python train.py --n_layer=16 --d_mlp=1344 --positions="learned+rope" --optimizer="adamw" --lr=0.00095 --grad_clip=0.5 --warmup_steps=477 --schedule="wsd" --decay_fraction=0.699 --batch_tokens=65536
MLP neurons of a small language model. Each row is named by its layer, matrix (down: output weights) and neuron, and shows model dimensions 240-303. Each number is 50 + 10 x the weight over its row's rms, rounded and kept within 0 to 99. A neuron's up and down rows have the sign that makes its largest values positive.
Before each neuron's rows, "raises" lists the tokens whose logits its output raises most directly, leaving later layers aside.

raises: " of", " and", ",", "/", " |"
L12.down303:52 54 18 58 44 63 48 43 59 41 48 61 58 50 51 57 59 45 51 59 36 65 47 43 66 43 51 56 65 56 48 46 66 50 72 66 39 53 46 40 47 45 49 39 47 50 61 38 35 47 39 56 64 47 44 37 52 99 46 52 59 50 52 48

raises: "\").", "\")", ")===", ")\"", ")=="
L12.down785:46 39 05 54 57 40 55 53 60 50 47 59 61 54 53 41 54 59 67 54 52 49 67 53 51 58 47 42 74 50 52 41 51 51 55 54 53 45 57 32 58 47 49 49 33 51 58 33 43 52 39 54 46 39 47 56 53 99 62 34 43 27 38 49

raises: " of", "al", "ary", "ist", "ality"
L3.down700:57 49 47 39 39 46 44 63 61 41 53 56 51 56 47 58 75 63 52 41 50 50 40 47 47 42 46 59 51 53 63 50 44 44 55 51 47 48 52 48 62 52 62 49 54 72 51 62 45 44 58 59 60 55 49 32 58 47 59 53 65 55 49 70

raises: " by", " in", " to", " at", " or"
L3.down1131:48 63 39 51 63 51 57 77 60 36 59 63 53 57 35 37 64 40 63 51 47 42 60 47 60 54 58 39 51 77 54 57 68 47 62 56 59 59 66 55 51 59 59 66 43 46 47 60 49 59 47 51 45 36 53 64 49 74 41 44 49 47 26 34

raises: "\n", "|", "\n ", "\"", "W"
L5.down246:49 51 40 43 45 58 44 41 50 52 52 48 51 46 60 39 35 52 56 49 37 69 53 44 53 75 44 44 49 38 59 49 50 63 58 62 42 50 57 46 51 45 58 60 36 64 44 43 47 57 52 54 48 42 61 28 49 59 54 47 56 59 35 32

raises: "ial", "'s", "ate", "ially", " of"
L5.down686:63 58 22 38 27 80 37 46 43 41 53 44 55 60 46 35 42 38 47 47 60 41 56 39 58 36 60 41 49 52 50 56 49 33 52 52 42 59 43 57 32 52 49 47 55 52 53 47 43 48 47 53 50 74 46 51 47 66 41 59 50 41 75 52

raises: " and", ",", "s", " of", " in"
L3.down47:61 33 46 55 42 67 53 41 51 48 49 50 42 39 53 41 43 52 50 51 41 60 48 45 53 33 43 32 50 68 41 46 64 34 47 58 68 63 44 51 68 50 38 37 37 43 64 59 29 51 49 34 46 40 49 58 60 73 55 68 61 56 48 34

raises: " the", " their", " its", " a", " his"
L5.down1109:57 67 47 38 51 45 43 62 67 43 66 47 58 57 43 49 57 45 66 30 56 50 51 54 54 43 64 43 61 64 54 45 32 54 46 53 40 51 55 64 54 44 58 56 57 59 40 54 64 41 54 62 40 56 58 45 52 58 48 37 35 53 58 53

raises: "'", "-", " of", " with", ","
L9.down518:47 68 43 61 39 60 57 39 53 40 40 39 57 44 58 23 49 47 46 52 47 56 47 49 50 47 64 48 49 70 49 51 53 40 45 38 61 43 40 53 45 42 39 48 41 42 50 29 40 44 43 38 48 45 50 44 42 76 51 55 49 48 53 56

raises: ",", " in", " (", " of", " and"
L3.down602:57 54 25 50 33 45 51 41 59 58 73 51 23 40 52 46 51 56 67 54 50 53 30 50 48 31 41 41 58 62 48 48 33 38 47 58 57 65 65 64 48 34 31 50 30 51 66 57 49 38 54 56 64 50 51 71 57 66 57 59 42 54 52 52

raises: "-", " of", "/", ",", ":"
L3.down1089:66 57 43 52 33 49 40 42 62 32 45 45 35 68 56 57 46 42 68 36 39 46 41 41 51 57 42 41 43 70 58 32 56 45 55 49 50 85 65 51 41 52 44 50 43 47 51 41 42 49 60 64 46 66 39 45 62 45 56 47 42 46 49 37

raises: ",", " it", " he", " they", " we"
L12.down665:58 54 64 35 55 52 56 65 52 54 54 62 45 53 56 47 47 51 50 35 55 51 57 51 56 40 32 62 50 61 58 50 57 52 58 45 48 37 51 76 52 52 48 49 65 59 43 60 54 48 65 44 46 56 67 53 55 69 48 51 59 49 57 58

raises: "–", ",", "-", " (", " –"
L3.down99:65 54 46 50 46 54 49 44 57 52 46 44 57 65 45 50 59 48 33 41 57 68 41 50 52 54 57 38 28 82 57 52 50 45 42 69 54 53 35 58 51 27 62 52 77 69 46 58 32 41 57 36 56 46 27 68 40 60 43 45 58 35 57 36

raises: "s", " of", "es", "'s", "er"
L3.down1164:46 61 30 52 51 50 41 40 56 56 52 56 47 53 45 44 55 45 57 66 74 39 52 29 58 47 53 46 46 58 62 45 46 40 45 48 52 65 48 58 44 45 38 51 38 64 38 47 50 52 41 60 58 44 57 54 43 70 59 56 58 51 42 33

raises: " others", " other", " countries", " people", " towns"
L10.down136:56 45 54 64 45 43 40 67 51 69 41 57 52 49 39 41 40 39 36 53 60 37 59 62 54 48 43 29 42 83 47 64 27 42 36 46 39 61 53 42 59 46 49 51 46 60 46 45 56 44 60 54 49 49 76 50 44 71 47 43 58 59 46 41

raises: " and", ",", "-", " of", " in"
L5.down1176:50 54 45 57 46 55 54 48 56 40 52 55 43 57 45 49 66 52 59 49 34 50 72 39 48 59 45 44 54 65 23 35 58 40 59 57 53 81 60 64 50 37 41 49 48 49 50 54 50 55 64 49 56 51 60 56 54 66 62 46 60 37 41 43

raises: ".", "–", ",", "/", "th"
L3.down751:42 52 56 54 52 57 51 56 60 58 47 57 50 66 37 49 63 59 49 60 56 56 49 52 52 52 47 49 67 79 44 62 52 43 54 47 55 59 49 54 74 27 29 41 55 60 57 62 38 37 37 30 38 40 43 62 39 72 55 54 40 48 61 42

raises: "-", "'s", " and", ",", " ("
L3.down187:53 54 38 54 48 52 55 43 58 45 56 43 51 49 62 37 42 48 49 45 55 39 65 51 58 48 43 59 50 76 54 35 52 53 51 45 37 72 56 54 47 37 47 53 38 43 45 60 61 54 55 64 54 43 61 60 54 57 65 69 44 52 55 41

raises: ".", " and", " in", ",", "–"
L3.down375:76 46 53 61 36 40 61 51 60 57 48 64 51 51 58 46 63 50 50 39 61 33 41 35 44 54 54 33 58 80 61 34 61 57 43 60 52 58 55 56 56 36 63 41 55 61 51 42 53 52 35 51 47 52 38 71 37 73 72 46 57 53 51 37

raises: "):", ")===", ");", "ert", ")"
L3.down980:58 59 69 43 55 45 59 50 49 55 57 33 61 51 58 57 48 67 34 62 37 37 48 50 45 47 47 38 72 45 42 43 39 34 66 54 66 33 42 57 38 49 52 55 42 56 56 70 48 57 60 72 43 38 44 51 33 39 56 46 33 53 60 55

raises: ",", " and", " in", "'s", " n"
L3.down715:50 65 59 60 48 44 60 42 57 40 63 53 48 63 64 48 35 53 55 67 52 54 57 39 35 37 34 52 67 76 39 28 48 43 55 67 38 62 45 51 57 54 41 33 55 35 50 54 54 21 57 46 40 55 53 58 35 58 62 41 55 51 56 47

raises: ":", " (", ";", ".", ","
L3.down261:43 59 39 54 47 38 44 38 32 50 39 49 48 45 58 43 56 65 60 48 39 56 72 40 54 47 39 36 51 79 29 36 38 53 49 49 59 61 50 43 34 60 56 52 39 52 56 53 43 67 65 37 46 37 59 54 35 63 68 36 48 61 52 51

raises: " of", " in", " for", "ial", " at"
L3.down754:47 50 41 38 54 60 34 44 67 62 45 55 58 57 58 52 57 44 50 57 46 62 62 53 40 44 49 47 51 69 50 58 63 42 43 59 48 47 57 60 55 58 49 60 48 61 54 50 47 44 35 59 51 63 57 64 53 76 54 44 59 24 60 62

raises: "'s", " and", "s", ",", "-"
L3.down1108:60 54 48 65 52 58 59 53 50 26 41 41 45 51 71 40 49 61 43 55 45 51 57 45 51 52 55 52 54 68 54 57 61 58 65 53 44 58 39 54 43 42 47 58 63 45 43 45 48 45 53 47 44 35 58 53 25 31 71 49 44 52 51 35

raises: " of", "s", "18", "ed", "'s"
L12.down734:42 60 33 40 41 50 35 66 58 65 48 67 32 48 44 53 55 60 51 43 44 49 47 62 65 36 38 38 66 48 52 62 57 43 62 55 48 46 57 59 47 22 44 61 62 48 66 45 51 61 48 43 50 49 54 56 56 37 41 50 37 41 45 48

raises: ".", " (", ",", "–", "-"
L3.down540:64 55 43 59 52 60 70 60 47 27 51 74 42 44 57 41 49 52 51 56 41 50 52 39 52 61 47 47 54 56 53 53 40 47 54 48 59 66 53 50 41 47 50 22 68 50 57 49 50 58 55 29 54 57 60 58 56 71 67 57 60 56 55 58

raises: ",", ".", " and", " in", " gl"
L3.down546:69 48 59 62 39 54 63 53 64 38 46 56 47 62 44 54 61 42 42 45 47 73 61 35 40 58 50 42 51 69 48 57 63 56 57 48 38 72 48 62 52 42 42 40 54 43 70 54 62 55 66 40 62 44 61 63 39 60 56 55 60 58 45 41

raises: " has", " is", " was", " remained", " would"
L9.down618:69 60 58 49 53 56 67 68 42 58 40 54 59 59 50 42 49 49 37 34 46 40 61 47 45 40 45 54 42 43 60 59 50 58 60 50 23 54 46 50 45 60 55 56 43 62 57 57 41 61 66 57 41 61 34 32 54 71 43 37 57 49 57 48

raises: " and", " from", ",", " with", " in"
L5.down740:53 53 38 46 47 69 52 55 59 42 56 57 57 57 54 47 41 40 41 66 44 51 54 58 46 53 50 37 60 61 47 46 57 56 44 63 51 48 43 33 59 45 61 38 54 62 37 37 36 54 45 62 37 55 38 36 47 72 46 40 51 46 59 72

raises: " and", " (", ".", ",", "er"
L3.down126:69 44 28 55 48 63 52 30 64 43 52 36 25 50 49 46 61 70 33 48 36 69 50 49 45 59 43 43 52 54 53 42 49 39 59 69 53 49 58 56 57 51 52 24 24 57 56 52 52 56 68 43 61 71 52 85 37 56 55 64 70 52 50 49

raises: "ier", "line", "sp", "less", "s"
L3.down639:65 61 39 54 43 56 63 43 59 42 45 46 51 60 41 56 64 68 53 71 62 43 66 50 30 39 46 29 47 36 50 48 52 59 52 44 52 68 37 48 57 57 53 66 59 48 52 43 41 46 67 29 43 57 34 46 46 75 41 52 39 56 64 49

raises: " and", ",", "es", "-", " the"
L3.down1158:62 44 36 61 43 46 51 40 53 50 58 59 50 59 51 55 71 42 58 41 54 67 45 47 57 46 38 48 50 76 38 39 47 52 53 50 53 57 48 55 48 51 31 51 33 42 48 38 60 59 63 26 44 48 40 54 54 82 54 40 58 45 54 28

raises: "–", "+", "%", " cm", "."
L5.down1222:58 41 36 57 59 55 49 63 58 39 29 52 55 47 41 44 64 55 42 51 51 60 43 52 54 68 71 43 53 76 65 63 50 52 45 56 62 50 34 62 54 42 67 41 69 60 47 56 51 51 47 49 60 40 44 45 22 60 47 60 55 63 56 38

raises: ".", ",", " and", " (", " in"
L3.down972:64 43 39 69 43 42 50 55 35 47 36 68 34 71 52 55 71 39 57 51 50 53 56 33 53 47 48 43 49 71 53 36 60 58 42 50 54 68 54 40 39 44 41 34 49 41 44 61 49 34 48 63 71 56 53 70 54 57 64 57 38 56 49 43

raises: ",", " and", " in", " on", "'s"
L3.down1133:51 60 48 62 52 69 77 52 70 28 54 48 35 58 40 46 52 49 61 56 31 58 58 48 66 47 35 49 48 68 60 41 54 28 50 50 44 64 66 64 63 45 45 41 62 49 46 45 47 49 61 53 63 55 50 57 56 71 53 60 60 42 53 26

raises: ",", "–", "-", "/", " and"
L3.down1086:66 50 60 68 44 54 65 45 69 35 51 42 42 51 53 46 57 65 58 58 62 70 59 46 59 66 44 45 55 79 41 56 44 47 48 60 42 66 59 56 49 40 49 47 57 53 33 64 47 40 48 44 53 61 38 60 51 61 47 47 47 62 45 31

raises: "–", "/", "-", ",", " statistics"
L3.down534:56 57 51 55 47 48 63 44 60 54 46 51 62 53 58 42 58 48 55 45 54 48 41 45 46 42 39 43 39 76 49 68 59 60 52 53 40 50 56 61 60 42 73 63 62 69 49 43 56 55 47 53 58 52 58 65 34 69 54 55 64 39 45 26

raises: " and", ",", " in", " (", " of"
L3.down229:57 55 62 61 46 54 62 40 60 37 59 42 33 52 54 36 37 46 58 50 49 47 48 48 53 47 37 62 68 71 48 57 49 43 41 61 60 75 62 58 52 49 47 38 46 54 52 60 50 49 54 64 66 40 71 57 66 59 51 64 42 50 34 35

raises: " and", " &", " in", "/", " with"
L12.down768:48 45 09 59 46 72 62 51 50 45 51 49 25 50 68 60 52 44 57 65 38 55 64 63 52 72 52 35 58 51 44 45 29 52 70 49 44 71 50 37 59 54 46 37 46 52 52 56 50 37 63 57 49 55 68 67 50 99 26 53 55 58 61 40

raises: " the", " a", " one", " an", " its"
L3.down119:40 52 57 52 46 28 54 67 73 53 57 63 67 57 62 49 53 56 55 46 44 62 41 55 50 60 42 57 53 92 56 72 46 56 56 48 38 67 58 64 64 43 47 62 44 42 55 44 25 43 37 63 44 42 50 50 65 84 32 39 52 37 52 43

raises: "–", ".", "°", "+", "th"
L3.down933:53 59 46 68 58 64 53 52 52 52 31 61 39 49 43 54 55 76 59 48 60 64 53 43 60 47 51 48 68 71 45 57 45 30 44 46 57 41 46 49 71 42 59 19 65 65 36 64 44 52 54 46 46 48 31 68 33 67 53 57 49 55 48 42

raises: "'s", ",", ":", ".", "’"
L3.down890:72 70 60 68 59 66 47 51 45 35 40 50 39 60 65 44 46 57 46 59 55 70 51 44 45 61 65 48 42 71 59 44 59 52 53 63 51 66 50 61 45 65 66 23 56 42 34 36 39 49 50 42 49 63 47 64 37 84 61 48 43 34 60 46

raises: "th", "–", "%", ".", " years"
L3.down364:63 49 31 70 56 56 78 37 47 49 49 76 36 52 31 61 59 48 54 61 54 62 52 59 56 61 55 49 74 78 50 58 48 60 53 65 54 54 52 55 60 29 46 26 55 53 51 63 46 60 49 32 53 24 43 65 38 53 61 48 44 57 57 43

raises: ")", "),", ");", ").", ")==="
L12.down147:52 63 62 50 59 48 45 44 50 69 55 45 52 48 66 49 55 64 45 59 34 41 62 55 51 52 44 47 67 54 32 50 27 62 73 50 54 47 44 31 60 69 50 62 54 42 47 52 41 79 61 64 41 48 38 48 55 55 58 32 48 36 47 52

raises: "in", "ir", "is", "an", "yn"
L9.down1158:51 68 50 48 46 39 53 38 60 51 37 48 65 60 65 52 45 54 53 45 50 52 37 72 63 51 49 60 53 61 59 55 35 61 63 53 56 63 53 59 38 38 37 55 46 57 54 47 48 60 40 43 43 43 55 60 49 77 51 56 43 47 64 54

raises: " its", " the", " this", " these", " such"
L5.down479:40 42 48 44 37 27 44 48 38 42 49 58 55 56 45 51 60 45 51 38 51 35 38 49 58 51 48 62 33 40 61 62 52 57 37 53 50 40 51 48 61 50 60 44 45 51 60 54 50 22 43 55 44 51 52 55 56 25 52 57 31 41 63 55

raises: "\n", " ", "-", ",", " ("
L3.down1025:56 59 56 48 49 55 63 53 50 41 59 66 43 47 60 56 34 42 56 58 52 49 56 63 72 60 47 44 67 55 42 52 41 42 64 62 51 73 69 57 48 64 53 40 40 42 30 47 34 45 49 41 43 51 58 57 49 39 47 47 39 42 42 36

raises: "\n", " ", "-", " General", " Incumbent"
L3.down797:51 61 45 32 46 56 48 49 48 58 45 60 53 44 63 45 41 59 56 51 53 50 52 33 50 56 48 37 56 36 44 55 39 38 59 56 46 70 66 57 38 50 34 52 42 48 48 49 36 40 36 60 52 43 50 71 57 51 52 58 33 52 50 31

raises: "e", ",", " and", "o", "a"
L5.down180:43 55 44 50 59 46 45 60 35 43 48 53 34 61 47 56 51 39 49 54 58 54 56 45 57 69 55 38 52 50 39 35 40 44 64 58 51 44 57 52 54 40 43 59 52 42 59 65 40 46 48 41 51 50 52 51 42 66 53 50 45 57 45 41

raises: "-", ",", " (", "–", " |"
L3.down671:47 66 45 35 45 36 42 27 81 49 58 58 59 57 50 39 51 49 50 50 42 62 56 53 57 52 44 62 61 72 47 22 51 43 32 53 55 32 65 52 42 43 49 55 50 71 38 65 53 52 48 62 37 54 49 46 45 46 59 44 51 39 59 42

raises: " did", " was", " holds", " is", " could"
L9.down320:65 34 49 34 49 58 48 73 50 58 44 62 48 63 50 59 51 59 41 44 64 52 60 49 64 33 53 49 38 49 43 54 42 52 64 41 26 60 56 50 44 57 46 55 44 46 45 38 51 68 47 39 28 59 68 49 70 74 43 51 50 32 46 50

raises: " of", "of", "ios", "rid", " and"
L12.down567:29 40 28 50 66 66 28 57 34 40 29 54 59 47 46 51 59 39 61 63 43 58 38 58 42 57 38 58 56 49 57 44 51 44 59 56 47 49 45 38 53 53 18 44 57 59 58 54 46 57 48 40 67 44 49 47 56 84 43 52 60 43 48 54

raises: ")", ")==", ")===", "):", ")\""
L5.down718:59 47 66 40 60 44 45 66 58 65 34 54 62 53 48 33 46 53 64 66 45 49 49 47 50 44 39 42 50 42 39 41 43 48 53 51 49 42 50 41 48 61 47 53 46 31 58 54 47 85 55 60 41 40 59 54 58 46 53 24 39 39 45 51

raises: "\n", "\n ", "00", "58", "53"
L3.down516:60 44 68 46 60 53 42 39 41 66 62 48 44 40 50 58 55 39 58 63 63 68 35 36 50 55 53 46 55 50 48 59 61 54 55 47 52 51 43 54 46 42 46 32 43 34 39 61 35 47 54 52 48 55 65 53 49 67 56 60 51 62 46 51

raises: " the", " a", " their", " his", " this"
L10.down536:47 57 31 37 54 40 55 42 64 44 47 48 62 56 50 50 62 50 52 43 56 47 28 49 54 60 46 41 58 57 59 46 40 56 42 56 51 54 51 68 32 43 37 53 43 63 65 45 60 46 29 50 24 58 65 61 38 58 51 45 64 41 64 42

raises: " him", " it", " these", " this", " he"
L10.down267:49 58 39 31 46 53 56 61 48 69 47 62 54 50 67 54 55 44 39 36 52 67 58 38 52 62 49 57 40 44 53 37 64 63 64 39 43 50 30 46 32 42 61 56 53 61 55 54 27 38 45 66 61 45 51 37 42 89 36 62 57 57 60 46

raises: " and", " of", ",", " (", "-"
L5.down1209:60 55 43 57 42 58 50 41 47 40 49 54 37 45 40 65 62 43 59 47 36 58 61 44 52 60 44 36 43 46 48 32 73 36 54 52 58 65 58 47 48 56 41 44 52 57 46 54 49 60 58 50 69 53 57 51 47 69 62 48 54 38 49 46

raises: ".", " and", "\n", " of", ","
L12.down333:51 44 39 49 57 71 64 35 57 41 28 42 57 55 49 56 36 47 41 46 36 52 47 54 60 48 46 23 54 46 48 33 65 54 61 54 65 64 60 26 62 30 61 51 44 54 41 45 57 50 48 46 33 47 34 48 52 62 41 38 49 52 62 44

raises: ".)", ").", "\")", ")\"", "\")."
L12.down902:46 51 11 62 46 64 32 54 57 50 45 39 49 49 56 39 59 41 60 50 52 33 35 31 41 63 54 47 48 60 44 37 67 48 50 29 32 40 38 41 54 57 49 43 44 29 56 51 56 54 52 48 54 54 53 53 52 99 43 44 42 47 44 50

raises: ",", ".", " and", ")", "'s"
L5.down1266:42 60 55 59 40 55 46 40 59 41 54 52 38 37 38 32 67 51 53 48 35 51 52 52 59 52 52 29 55 43 47 29 55 41 49 62 56 52 54 71 48 60 40 42 59 48 46 64 52 54 46 62 48 43 61 62 44 63 69 50 45 46 47 44

raises: ",", ".", " of", " (", "-"
L3.down1156:56 57 40 66 33 42 59 48 66 53 32 52 31 48 45 51 61 57 48 62 27 50 48 45 57 48 37 40 48 86 64 43 54 50 45 57 52 85 64 44 50 44 41 38 45 25 60 52 55 51 56 45 35 45 42 47 34 78 53 42 43 49 47 43

raises: " the", " for", " a", " their", " this"
L9.down1174:40 49 48 43 42 44 64 54 45 42 46 51 55 52 56 59 57 74 34 50 40 54 47 60 38 66 48 46 57 64 52 45 52 70 44 61 43 30 56 50 60 47 56 52 42 49 70 64 50 48 49 68 45 42 53 33 60 68 43 51 41 48 51 53

raises: " the", " by", " to", " a", " in"
L3.down1199:42 61 42 29 43 51 51 63 66 29 58 64 52 52 37 35 65 48 57 51 49 57 50 51 46 55 58 51 67 82 51 61 49 35 50 54 43 46 61 55 50 65 50 55 51 61 39 50 48 38 47 64 42 33 51 56 63 60 37 39 41 33 44 47

raises: " and", " or", ",", " (", " t"
L10.down931:41 52 41 55 35 49 50 40 54 54 48 62 57 54 44 39 31 59 51 48 47 44 77 70 65 44 46 51 42 67 43 42 46 62 56 76 30 44 44 51 51 42 46 33 60 58 63 66 67 49 58 45 33 57 48 65 45 59 52 42 56 46 57 66

raises: ",", "'s", " with", " in", " at"
L3.down139:56 58 41 60 41 47 51 37 42 45 42 54 48 64 46 30 67 53 54 53 49 65 46 33 45 49 67 37 43 62 43 40 49 44 62 60 52 62 56 45 30 53 52 31 58 50 59 40 27 31 52 62 43 56 54 51 48 74 57 48 55 48 45 58

raises: ",", " there", " they", " things", " jobs"
L10.down943:41 58 42 48 46 49 25 71 52 67 49 66 63 47 45 61 43 67 49 57 42 56 62 42 57 53 38 55 55 55 51 45 62 63 41 51 39 51 60 62 60 58 53 39 55 46 52 66 60 35 49 54 39 39 66 42 65 99 57 54 56 35 49 58

raises: "s", "y", "ers", "ic", "sp"
L10.down1129:41 57 25 56 48 65 48 47 35 52 55 34 32 68 39 35 62 49 63 69 52 61 41 56 42 55 46 39 49 41 48 29 43 64 41 33 38 50 55 37 58 57 42 55 51 60 55 43 52 44 67 48 56 43 55 30 61 87 35 60 51 44 58 52

raises: "-", " other", " years", " percent", " others"
L10.down981:60 48 57 42 41 46 37 39 63 41 49 58 72 65 46 50 49 55 35 59 49 60 45 53 66 67 63 41 69 82 60 53 33 40 35 44 53 62 47 49 63 47 57 44 30 59 46 55 49 49 56 52 59 55 52 56 26 59 39 44 45 53 55 48

raises: "–", "th", ".", "°", " km"
L3.down154:50 45 37 48 40 52 54 39 60 49 54 61 26 55 39 44 75 37 62 53 74 60 68 48 47 34 57 49 59 77 43 61 40 64 39 64 59 52 56 55 62 25 58 35 51 65 41 55 53 58 59 31 53 25 34 53 39 62 58 56 46 48 63 45

raises: "'s", "’", " with", " as", " in"
L12.down959:52 51 57 55 70 51 60 49 56 51 49 73 42 53 55 50 56 50 46 58 42 61 62 78 38 59 68 34 57 64 35 45 55 52 52 36 71 54 37 28 75 70 33 50 41 61 60 44 49 50 54 57 36 40 51 60 57 63 47 40 59 44 58 59

raises: "-", ",", " (", " and", "'s"
L3.down959:50 63 34 61 45 51 54 37 50 47 45 62 62 55 59 44 61 51 43 53 53 57 43 42 59 49 47 39 65 58 51 32 52 44 62 55 44 48 66 65 46 70 63 61 54 48 34 52 46 38 51 59 39 54 50 53 51 37 55 50 47 51 56 38

raises: ",", " of", " in", ".", " ("
L3.down1020:53 44 23 45 47 43 38 30 76 33 46 52 55 75 57 46 57 59 60 48 34 67 42 47 59 50 39 41 44 66 63 47 41 47 61 57 41 67 53 59 66 43 49 30 37 52 57 32 45 52 41 60 56 51 47 53 57 67 37 38 51 43 59 58

raises: "'s", " and", ",", " (", "-"
L3.down805:41 49 49 59 44 56 27 40 53 55 47 45 54 60 44 53 61 50 61 63 36 44 46 30 39 52 40 61 71 72 55 33 57 28 42 73 60 42 60 44 50 56 41 51 52 62 45 46 59 52 46 46 50 64 40 41 61 84 67 32 52 54 62 35

raises: ",", " of", " in", " and", "-"
L3.down1155:60 50 50 52 40 48 55 56 64 39 47 48 47 70 46 53 55 60 58 31 39 59 40 58 60 58 46 38 41 61 40 38 52 31 52 60 56 78 63 52 56 52 55 51 49 47 62 52 56 59 61 50 39 47 70 47 52 56 58 36 62 40 48 48

raises: " in", " of", " by", " to", " and"
L5.down613:49 58 41 47 49 56 68 56 52 47 55 51 51 46 50 54 54 50 50 47 40 33 65 38 55 61 50 17 49 72 36 24 73 59 57 54 44 77 60 56 37 45 38 41 48 27 62 43 46 48 49 42 40 58 54 45 43 60 49 51 55 32 38 55

raises: "\n", " (", "-", ",", "/"
L3.down219:54 70 66 61 46 63 53 54 42 29 44 55 30 64 73 51 40 64 42 50 37 59 47 41 73 58 59 41 46 71 65 41 53 61 68 52 46 68 59 64 35 58 60 44 44 35 44 31 20 56 45 41 48 65 50 63 42 79 55 52 44 30 63 51

raises: " (", ",", "'s", " A", "-"
L3.down1278:56 46 44 68 53 54 41 55 49 49 39 38 31 36 54 41 64 49 61 64 66 56 66 46 42 53 60 51 43 63 54 35 37 46 54 56 43 83 54 56 50 51 48 35 53 60 57 43 45 39 52 41 49 62 45 64 51 78 74 55 51 46 51 36

raises: "-", ",", "ed", " in", "."
L3.down189:47 42 36 57 34 43 45 46 68 54 43 49 43 74 51 46 67 49 63 55 45 58 59 53 59 42 45 40 53 72 39 29 57 61 48 63 60 53 61 53 61 40 51 52 52 52 53 41 57 53 46 50 47 57 42 54 54 50 33 29 54 37 70 47

raises: "-", ",", " and", ";", " ("
L3.down681:51 69 34 57 46 68 44 43 46 37 44 47 36 62 46 48 67 43 45 52 49 41 56 45 55 42 46 46 43 61 54 23 48 31 40 67 55 61 54 56 39 35 61 52 63 62 61 57 69 43 45 44 73 41 37 60 31 67 38 41 38 52 52 42

raises: "'s", "-", " and", ".", " ("
L5.down81:62 60 35 60 47 62 53 36 39 39 57 44 29 48 39 37 57 53 63 58 41 50 63 42 49 57 46 62 53 65 46 20 36 37 52 70 74 57 52 50 59 50 43 44 48 64 34 49 60 66 72 48 52 48 64 50 50 76 73 55 50 45 66 49